Weights of a small GPT-style language model, trained from scratch on English Wikipedia: 14 layers.
MLP neurons of a small language model. Each row is named by its layer, matrix (gate and up: input weights) and neuron, and shows model dimensions 0-159. Each number is 128 + 24 x the weight over its row's rms, rounded and kept within 0 to 255. Numbers have three digits each. A neuron's up and down rows have the sign that makes its largest values positive.
Before each neuron's rows, "fires on" lists the tokens most often at its 100 highest values on Wikipedia text that the model never trained on.

fires on: "al", "s", "tri"
L8.gate434:128118145146069160089170112148123150127135141134162119168140099120121106121127126123149151121094082096088129114116143124156122088144142122152113125096086117129160112139110111119137136118095109165161138157141068116115123099149141161140180152135134074109137086146109139154146115133124097148119101101117106120126128110115100113109120134144122119118077128159079106115146124131096122150125123144108123130127107161167127068150127154126149136085140108147133108110107169140089170185168086
L8.up434:126162070120110127101149112078118134137084080146148127177141136144137145165133080085135131162146106113112088111168134115091146104128140144152094092142134144144153110134143100170156097115109094139173158143118107116170110136130140154124124131115173102159143093114108163136142136145137125138154133126129141091112112155130131099117121124137141144102156162152102104169132116088157116139162143139099105133111122153156107153167102178107152094084132131152125119092148142112091125153167118

fires on: " 19", " |", " in", "born"
L3.gate280:124149148077180125128135123129132162110114107121140124118126138118131135123103131111179156111115113111103108137119178178132147176114129119138098101152133157101149154107112132129145085100109125142099139156139102104112169140133110166110129113124083121131102106140092129122137113098147143082165104115171113175146120091088133123129147142150110136135147089112103183119113125087115123155109130139156134174113161150140136124141103129166135178140099152122101125159135151122197187119119102
L3.up280:126088139131148112175135126121163132103111119147186118113130127158088116089127140149133152138128128109142095141110128164111130152168073098154067154124114093163137145115131102087112120109086111108124129108126053114139159098132154151177173148129156139169114129136106150147132150118157121113154143161119126150136124140129153101129135090120101136135160136103100156131140105116147101164133123118120153101109161151131093117108094120109076096125104091130088103110147147115151162101142125

fires on: "e", "es", "el", "op"
L6.gate170:154105110106121122142136128132103110120147144122130135111108149154151127131134149121093150068152104127094133124162167146086107091143148083096144172127088123114141130103139127094119100141131134084065169145112150099117137145093120121103105093166129122116127100098144155135110089136117097108128109068165119129127140134168109135135094128131121104092120134106073094128185119134120183099081136134124122124132105133115143109138097119166096118106114144105130112144091174111105108119143162
L6.up170:136118089131153092151061133156116100109151127144128168124111134085156139138095152144177101131125164135115123152129107151058126144130148127131156127156129133092124121165113135141142140087091110157170101178136125077106109098106120152121114132119119092141122095141105107092130119088101182130099130164148163176152138136145117105149145144124107145188123159108129114160124116113159136113140110101109149088145107125122107140114094104169138145151136132116113144154151158123134110115109162

fires on: "s", "b", "hi", "u", "ci"
L6.gate20:097106131116111129125142117156115158136132128126141125124114123138127097103182107101136161157150114161155153139122140136153125119122137144126148126150141129124169110154104140130168138105162144059133113155140116113113177144162140149154164083082101120133107194140134097105118158150153129120098096096136143113157097132139131118137153136083157131124132092109073140138162167124147062080122087140132102132156120165122099093109113122102134140132135112078133120138125153131162172133102100
L6.up20:120176120098130124148152131112102124122120117171137124129131111163145138162155067091087119180120123154142121122156142127120117126091095117135171130129148139151124103155141133172168131116143088156144153125116110178125120089137140164147162121120140135147121120156096159084145115141139142172112128154146147134101108162105095109114109074130168100152145142148111152182092142094135084097123118157108084153137091154150116159131113139083091122128147118166111114118150132162109120131134147

fires on: " |", " 19", " in", " (19"
L3.gate96:144165095103197109183125143108137137139090090102144092124139144151123188160133178119150134110116112085123107122156187138130146179134095092132126100123153145110159101124148134137138119110102143152130142130121140098127181104128132168096162115127109127162125094140074188130155132102084162169133137103117114155153125118118136093114129148160126133142166085119137143137104121090117125142105135096093138129133154140110107128108098125134130114116121097132123132128132118119137175138143102
L3.up96:115122137137154135184131114134106151118112164095166158160128169144130128074116141159109143139093132128138090111116109150154138163118094139150047107116097112126151136131103119120113120127137109137054148113123111104134151144138129179141128152169119139108147128163118127116114118099186110083109134160154105159129140105121156138110142126143134136112138113097117164133086135118156104161143138157110173136136175141119086119140089123106150136146109108093143126116160152110172163118162122

fires on: ":", " 19", " |", " president"
L3.gate375:086142132133179137146130138121163150126099132131138152148164143127143127099126120125096114092120152111127118079131150148117169146132090154137098132142164150107162149133130117166132103089075137099109112104115120122073159152133129106167111092144106130144132140139087162117118129129152099092138105160141107139139107098093152095144128127162113118157137093192144158128136141099104105146117140112160142175117153120126160143116114118123057116123140152121150098110083132131127186122105086
L3.up375:122130130096170139172142169121111132120103126123166108160123115115129170148110123172136156116151124165140076182094170145120091190130135129127103114134127140136121122123125143104092109113157117137142135169126107087128137112110128159102175130159105127132098120106131152127124144139160133120119156171106152149132110137138135150116158143143077149158149142149131159118125078140134131135113122129176123140145151152151134125104114108143130121091045198122102142126144098126172139106160114

fires on: "en", "op", "et", "est", "it", "es"
L9.gate281:118082164093139137129078140187078110104127116131143093138083159131185132143166199124145129100154137141115155108156117156111109120112145131146165180136108146113121117152107121100161138154102145109096154143153146112097150081122130109146129114145118136139112094106126094114143131158118055102148089089164125141172162150160119145153135113110118131142096113121114108153151140181109132131133098125093127130117134126130129117129119097153120125128138137109087089115117145121124101137134115
L9.up281:127130111105128133145112097209132109141145166125145120104081109136146137129136125108103140099136148130084112095141113125106161112160125116129129180134082148130114100098124146114173115125111123070138166159122140151093144094132126104147133129165126131149141125139124091108144144184114085166135101116160117098151157105141130160172118095128075114107101139146112116125078114168148109123106123117160129092116141111131106134122136127136146089182117168118146134142160136168084114132135105

fires on: "s", "ur", "al", "st", "ular", "ian"
L9.gate335:089126104146118142068113119117121141113107116162135147125103145138121173165162134108148088135121112105119143102093139160079114107120109172160161143117086080142149099143137100119163159137136125111125109128149139140145123132125151190124155135142094125136131120121129122153139170141087119115123088128124119120120169161109111139086150113124132165134117102112076130128140131133112137155142114078103080137130172176147117109110101109111100142096103121114208135132140153114135147175146110
L9.up335:114154112133147123092084154097139131127102124154142099148114147096149168166128117142142118153105123144176134127164125142081139099133129141146155133117114118123147120197105141160132109118135097116138129179128138098174123147108141177124173139105135110128174139128094147146141155118087138154152124158108148112141122143109144088086153155154149149170122096103100127131104113108109178131113088128061085119117143141142113146132131130093096115128120119146154200136140135138111111105105123